Part of a small language model's weights.
Architecture: LayerNorm before each block, learned positions, tied embeddings.
MLP neurons of a small language model. Each row is named by its layer, matrix (up: input weights; down: output weights) and neuron, and shows model dimensions 48-175. Each number is 200 + 20 x the weight over its row's rms, rounded and kept within 0 to 999.
After each neuron's rows, "fires before" lists the tokens most often just after its 100 highest values on Wikipedia text that the model never trained on; "fires on" lists the tokens most often at its 100 highest values on Wikipedia text that the model never trained on.

L8.up115,207,220,204,159,120,233,190,224,239,171,207,198,230,209,192,228,176,195,190,196,185,216,188,220,181,199,213,207,211,195,239,198,205,221,214,197,214,217,205,171,211,234,206,225,222,208,156,189,204,160,179,180,208,141,169,199,192,208,187,186,199,219,170,199,209,126,208,200,202,206,203,201,202,177,232,202,209,163,175,170,194,220,204,201,192,188,198,187,190,209,197,214,185,210,210,196,220,192,213,220,182,227,217,219,204,206,207,179,209,223,165,196,168,203,182,163,192,218,185,208,190,189,187,209,227,191,185,203
L8.down115,190,244,218,184,166,223,208,207,229,178,197,169,204,208,210,211,203,208,206,189,202,233,161,227,189,192,178,180,224,227,217,179,177,210,187,220,191,168,208,216,196,197,200,222,226,230,204,200,208,185,226,175,191,199,194,166,216,211,191,197,199,227,169,194,208,217,185,174,247,170,191,247,239,174,222,229,242,163,153,199,182,172,206,148,193,242,189,203,203,184,169,204,203,218,185,218,192,203,215,165,205,204,202,186,211,180,224,224,220,229,164,198,179,204,203,207,164,200,176,181,192,234,174,196,188,178,170,178
fires before: "2", "1", "3", "5", "8"
fires on: " ", "2"

L11.up561,205,183,178,215,204,176,230,167,196,244,181,180,210,234,199,192,184,208,178,209,177,216,216,204,240,189,190,191,203,206,182,212,225,217,224,209,225,216,183,189,173,225,197,221,179,166,208,204,193,227,213,217,195,204,184,185,199,223,195,191,220,204,202,209,216,193,213,194,218,181,201,172,188,159,203,160,189,221,207,201,251,229,188,203,175,206,195,187,202,215,167,205,182,171,208,189,172,220,202,213,193,189,203,145,233,204,182,160,184,227,200,207,177,185,161,216,212,181,195,196,213,209,221,217,215,215,219,209
L11.down561,207,209,180,190,178,168,198,202,196,204,165,200,203,174,183,196,191,199,168,201,229,222,207,231,203,179,199,192,195,194,197,187,188,209,199,241,197,213,179,188,206,163,209,195,195,195,229,188,186,222,204,156,168,202,218,179,217,197,169,201,168,178,168,165,172,202,207,204,194,207,233,214,213,188,182,202,199,204,178,218,174,241,200,192,213,242,246,223,185,184,213,220,204,220,200,206,235,223,188,229,186,212,187,225,178,196,247,218,231,219,178,164,235,233,217,190,198,204,189,236,195,190,198,186,169,167,183,166
fires before: "0"
fires on: "2", " |"

L5.up60,176,204,193,199,191,201,192,238,202,199,199,194,194,213,190,220,186,206,226,141,185,217,191,227,206,230,229,201,183,186,213,238,188,240,212,194,185,193,189,208,148,213,173,185,185,199,178,184,192,175,232,198,160,203,189,245,209,195,213,192,206,231,190,194,209,211,195,202,215,187,217,166,226,183,195,175,193,187,205,186,191,209,196,209,188,218,183,218,165,156,175,207,200,210,182,204,191,153,168,202,250,205,222,196,232,180,219,221,182,230,198,175,193,227,183,203,211,205,201,207,198,178,196,211,185,159,213,167
L5.down60,195,201,187,225,208,172,216,222,221,220,223,171,180,163,215,190,185,163,191,199,195,199,214,219,188,212,204,190,203,203,188,215,213,206,195,206,189,200,191,188,220,225,215,181,192,172,204,186,197,204,209,193,234,205,186,179,217,198,194,202,192,198,225,181,196,179,185,224,201,190,205,195,183,211,204,195,203,173,188,198,224,211,188,194,195,175,202,172,249,216,216,171,220,206,216,222,214,223,191,222,192,239,183,209,158,195,230,204,227,170,163,215,224,215,204,201,172,205,184,161,169,184,218,188,209,184,217,185
fires before: "or", "el", "p", "b", "an"
fires on: "ot", "ist", "os", "or", "um"

L6.up582,201,189,158,195,226,229,192,210,209,189,187,214,193,213,184,217,179,185,197,156,209,227,181,211,229,215,196,184,175,207,212,229,241,226,220,216,220,235,219,240,219,191,199,205,184,186,191,189,215,213,176,196,201,194,196,227,200,186,187,202,190,196,214,187,237,234,218,205,194,206,182,182,199,240,195,193,187,183,188,198,195,186,198,208,218,187,195,208,164,174,196,218,190,208,213,181,196,203,174,207,203,186,171,237,198,202,164,205,196,139,197,208,237,209,166,229,223,198,175,200,203,179,239,183,187,208,244,200
L6.down582,203,184,211,172,197,194,187,189,152,201,178,168,228,188,188,225,209,173,210,181,198,182,237,173,221,181,197,167,169,195,180,175,175,230,202,183,247,170,238,181,183,231,217,230,215,178,221,218,211,208,211,207,175,219,213,189,197,198,222,227,168,211,210,191,204,193,196,212,207,194,212,235,182,192,224,148,240,197,189,173,187,169,188,161,185,207,163,154,225,165,185,174,220,194,207,216,216,206,210,191,191,227,219,215,211,165,198,183,228,196,219,221,223,225,200,194,178,225,198,221,218,209,193,197,248,202,195,201
fires before: "ent", "p", "el", "ey", "an", "pe"
fires on: "v", "em", "ot", "y", "at", "w"

L6.up341,196,203,192,194,195,196,219,188,207,235,158,203,187,218,193,212,221,220,206,194,210,223,205,262,163,205,167,174,184,208,207,259,171,157,189,186,204,238,191,188,163,222,201,204,192,186,198,180,189,181,185,191,238,190,185,178,192,219,192,188,197,162,170,218,204,166,207,187,211,200,196,218,236,172,184,191,185,198,202,221,183,216,216,183,196,168,214,197,229,198,226,214,170,202,182,190,211,196,205,168,215,193,175,165,147,195,199,182,199,210,217,198,180,189,187,192,204,241,190,204,191,195,228,213,224,216,177,207
L6.down341,228,216,212,181,210,210,191,180,181,178,214,206,202,199,189,208,169,183,196,188,213,172,177,165,207,234,233,223,235,154,218,184,193,223,216,223,232,165,185,235,200,170,205,218,227,197,162,224,217,185,204,198,205,259,225,202,205,186,203,195,197,182,186,171,221,222,232,202,162,188,224,214,187,201,197,215,224,200,191,196,179,211,168,174,173,219,176,164,179,161,179,194,213,194,221,203,217,167,184,212,190,207,190,204,211,212,220,197,205,203,150,190,220,189,195,226,201,188,175,209,175,196,221,204,191,218,199,195
fires before: "2", "1", "3"
fires on: " ", " G", " b"

L9.up506,192,199,197,223,188,209,245,169,209,186,240,226,213,178,196,215,182,182,189,193,194,231,191,189,217,194,175,228,187,142,193,203,210,176,190,200,155,219,195,177,183,208,208,225,188,192,211,208,229,211,160,208,196,194,196,193,214,193,160,224,198,213,204,172,217,190,210,205,202,206,190,198,188,144,202,194,190,222,181,189,210,242,203,202,198,174,230,183,239,214,200,161,206,194,191,183,217,198,189,221,214,180,183,209,226,230,214,216,172,197,180,206,220,204,181,218,215,185,224,185,229,203,224,199,225,207,229,196
L9.down506,171,241,212,219,209,201,216,199,195,231,189,173,223,198,195,192,207,184,189,221,194,199,208,194,186,182,185,182,222,238,213,200,212,196,209,203,245,236,217,204,196,171,227,194,225,183,195,182,212,197,222,211,187,193,204,206,183,210,199,198,193,183,208,231,184,208,220,201,180,194,198,238,183,208,236,218,166,149,185,189,257,239,173,212,186,202,230,197,202,177,180,224,199,209,223,225,216,202,189,223,175,199,200,211,217,211,211,166,166,189,168,187,180,170,165,200,219,173,147,187,190,236,189,212,188,187,212,163
fires before: "0", "9"
fires on: "2", "1", " the", ":"

L7.up27,198,182,180,181,164,158,223,179,153,223,202,188,200,218,206,218,196,190,144,206,201,189,215,230,207,211,195,225,194,185,184,202,207,179,215,199,167,226,171,217,206,208,197,229,255,195,199,186,185,212,186,214,190,203,172,223,201,198,196,211,240,217,205,171,218,173,227,197,190,216,237,173,245,208,194,233,231,191,207,222,163,186,184,193,201,180,225,219,194,207,221,203,196,177,220,195,217,198,218,204,216,235,191,183,194,199,194,199,223,175,180,172,176,192,222,224,213,215,186,222,217,202,173,221,171,199,186,214
L7.down27,210,190,175,162,203,204,177,216,241,194,170,210,179,242,239,180,208,205,190,224,176,219,204,175,190,204,217,176,199,183,177,200,174,210,201,189,217,216,170,174,191,243,193,226,195,198,179,185,189,219,236,221,203,188,195,157,195,186,200,206,193,171,190,213,180,192,242,195,203,189,242,209,218,187,204,195,229,179,201,214,186,183,208,222,200,206,218,198,216,188,189,203,148,212,206,207,207,191,218,191,171,199,165,190,216,224,183,166,201,174,182,212,207,207,180,230,169,202,181,201,185,195,233,160,204,215,166,191
fires before: ",", "2", " |", " January"
fires on: "0", "1", "5", " ", "6"

L4.up362,205,223,174,187,193,182,253,191,226,208,198,215,200,213,202,217,264,204,201,198,195,173,187,206,178,234,194,214,183,237,211,191,237,230,214,186,182,217,189,178,173,217,208,152,197,207,224,218,214,213,185,197,182,202,201,188,222,173,223,191,218,189,155,206,190,156,198,220,175,207,198,179,221,233,163,208,237,170,158,212,214,202,180,211,206,199,181,203,228,173,207,179,230,177,225,206,228,210,214,194,186,194,200,218,220,207,205,172,196,149,185,188,201,204,193,206,178,196,179,226,202,198,182,216,196,189,208,206
L4.down362,187,195,204,221,186,192,187,204,170,179,169,199,220,201,200,202,171,218,190,224,215,219,205,176,234,196,212,202,246,173,172,209,183,198,207,178,200,224,215,227,178,217,218,210,235,192,193,170,201,208,254,214,177,165,189,191,222,192,204,210,222,241,183,198,217,175,173,180,170,189,195,187,199,199,213,218,210,223,181,181,202,179,236,205,191,215,196,177,203,216,223,227,207,202,207,193,216,200,249,193,219,217,190,203,218,197,162,182,204,201,146,209,179,221,200,185,193,197,185,203,160,198,218,184,184,186,181,207
fires before: " ", ","
fires on: ",", "1"

L5.up395,206,210,173,204,184,182,221,183,189,184,186,216,209,181,222,226,208,186,199,200,190,193,174,186,223,186,193,231,228,209,234,199,192,221,202,205,196,215,204,224,191,197,194,218,194,193,209,205,211,230,169,206,198,195,218,201,207,221,205,163,205,166,240,214,200,210,262,200,244,165,184,182,217,196,181,191,240,235,197,260,226,184,227,158,190,155,160,220,204,189,162,232,207,176,220,218,178,189,174,209,200,180,179,159,216,208,155,198,183,190,230,206,174,213,202,198,202,216,243,214,208,181,209,205,190,186,207,184
L5.down395,167,195,242,232,198,211,222,240,176,185,206,201,173,218,188,203,206,229,184,198,183,226,213,203,174,177,210,247,196,175,210,204,196,168,174,212,215,207,211,177,227,196,198,207,182,215,205,168,202,199,205,217,174,235,198,178,222,246,203,202,184,195,209,206,193,202,206,174,175,214,217,193,165,214,208,227,221,218,196,211,190,201,209,234,212,207,197,186,203,200,196,199,224,202,193,197,191,196,205,171,184,193,184,216,210,209,210,164,207,196,181,183,206,184,235,170,203,203,175,230,244,180,163,248,221,176,202,185
fires before: "1", "2", "pe", "0", "3", "v"
fires on: "-", "–", "ro", "0", "/"

L9.up111,220,196,193,170,205,205,183,205,179,213,191,214,200,194,175,209,212,175,192,231,162,197,186,205,181,193,200,167,231,187,203,230,209,202,194,191,176,197,198,201,230,211,189,243,239,173,206,161,167,230,226,191,181,202,233,219,199,178,223,193,188,218,227,174,211,222,221,185,227,216,200,162,211,215,187,164,200,197,215,249,212,187,178,201,244,177,178,225,200,190,230,198,206,182,191,210,191,206,187,189,178,202,218,188,203,219,217,168,190,187,154,205,186,206,233,215,222,198,182,173,237,199,192,237,225,191,172,217
L9.down111,197,179,183,196,192,235,180,220,205,196,170,183,180,227,230,190,203,162,189,199,227,188,199,191,205,227,225,229,205,197,197,225,192,201,204,175,185,209,173,219,151,195,218,180,185,187,188,206,172,213,240,242,203,206,168,222,224,207,203,231,232,223,207,217,225,189,208,195,185,187,209,198,198,182,214,219,146,181,204,194,153,214,183,213,206,193,224,207,162,186,197,198,196,191,182,206,222,181,220,230,194,198,194,197,188,202,183,200,197,230,176,197,169,200,171,185,221,180,161,188,207,156,254,195,166,189,184,212
fires before: " ", " November"
fires on: ":", "orn", "9", "N", ",", " from"

L8.up407,215,184,231,180,215,203,207,186,213,202,186,210,194,224,199,220,214,236,232,215,194,214,198,197,213,191,185,223,200,201,183,205,207,204,223,229,189,210,226,215,205,239,228,188,187,182,173,218,201,198,219,209,205,206,197,212,193,155,221,175,220,172,194,208,165,199,196,179,236,176,198,153,185,193,203,167,188,195,201,177,207,208,211,214,172,170,213,188,191,194,204,179,188,196,192,201,220,254,220,244,222,159,191,167,184,212,169,225,208,194,169,232,224,179,208,210,227,210,165,211,213,199,242,197,185,198,191,198
L8.down407,201,202,204,174,170,211,174,209,220,207,197,176,209,181,200,181,197,167,208,220,241,216,191,200,184,170,242,192,218,216,204,192,203,165,185,197,192,198,181,183,220,197,209,180,209,194,193,196,195,219,203,197,225,184,204,216,200,214,170,233,207,197,199,228,218,187,226,181,218,207,174,217,195,174,209,229,208,200,244,182,170,218,224,213,188,201,161,183,174,215,204,227,207,220,190,242,188,175,186,187,176,194,208,187,206,195,190,239,216,184,196,204,198,223,222,226,200,223,197,218,211,159,250,188,135,219,182,174
fires before: " ", ","
fires on: " April", " June", " February", " September", " January", " March"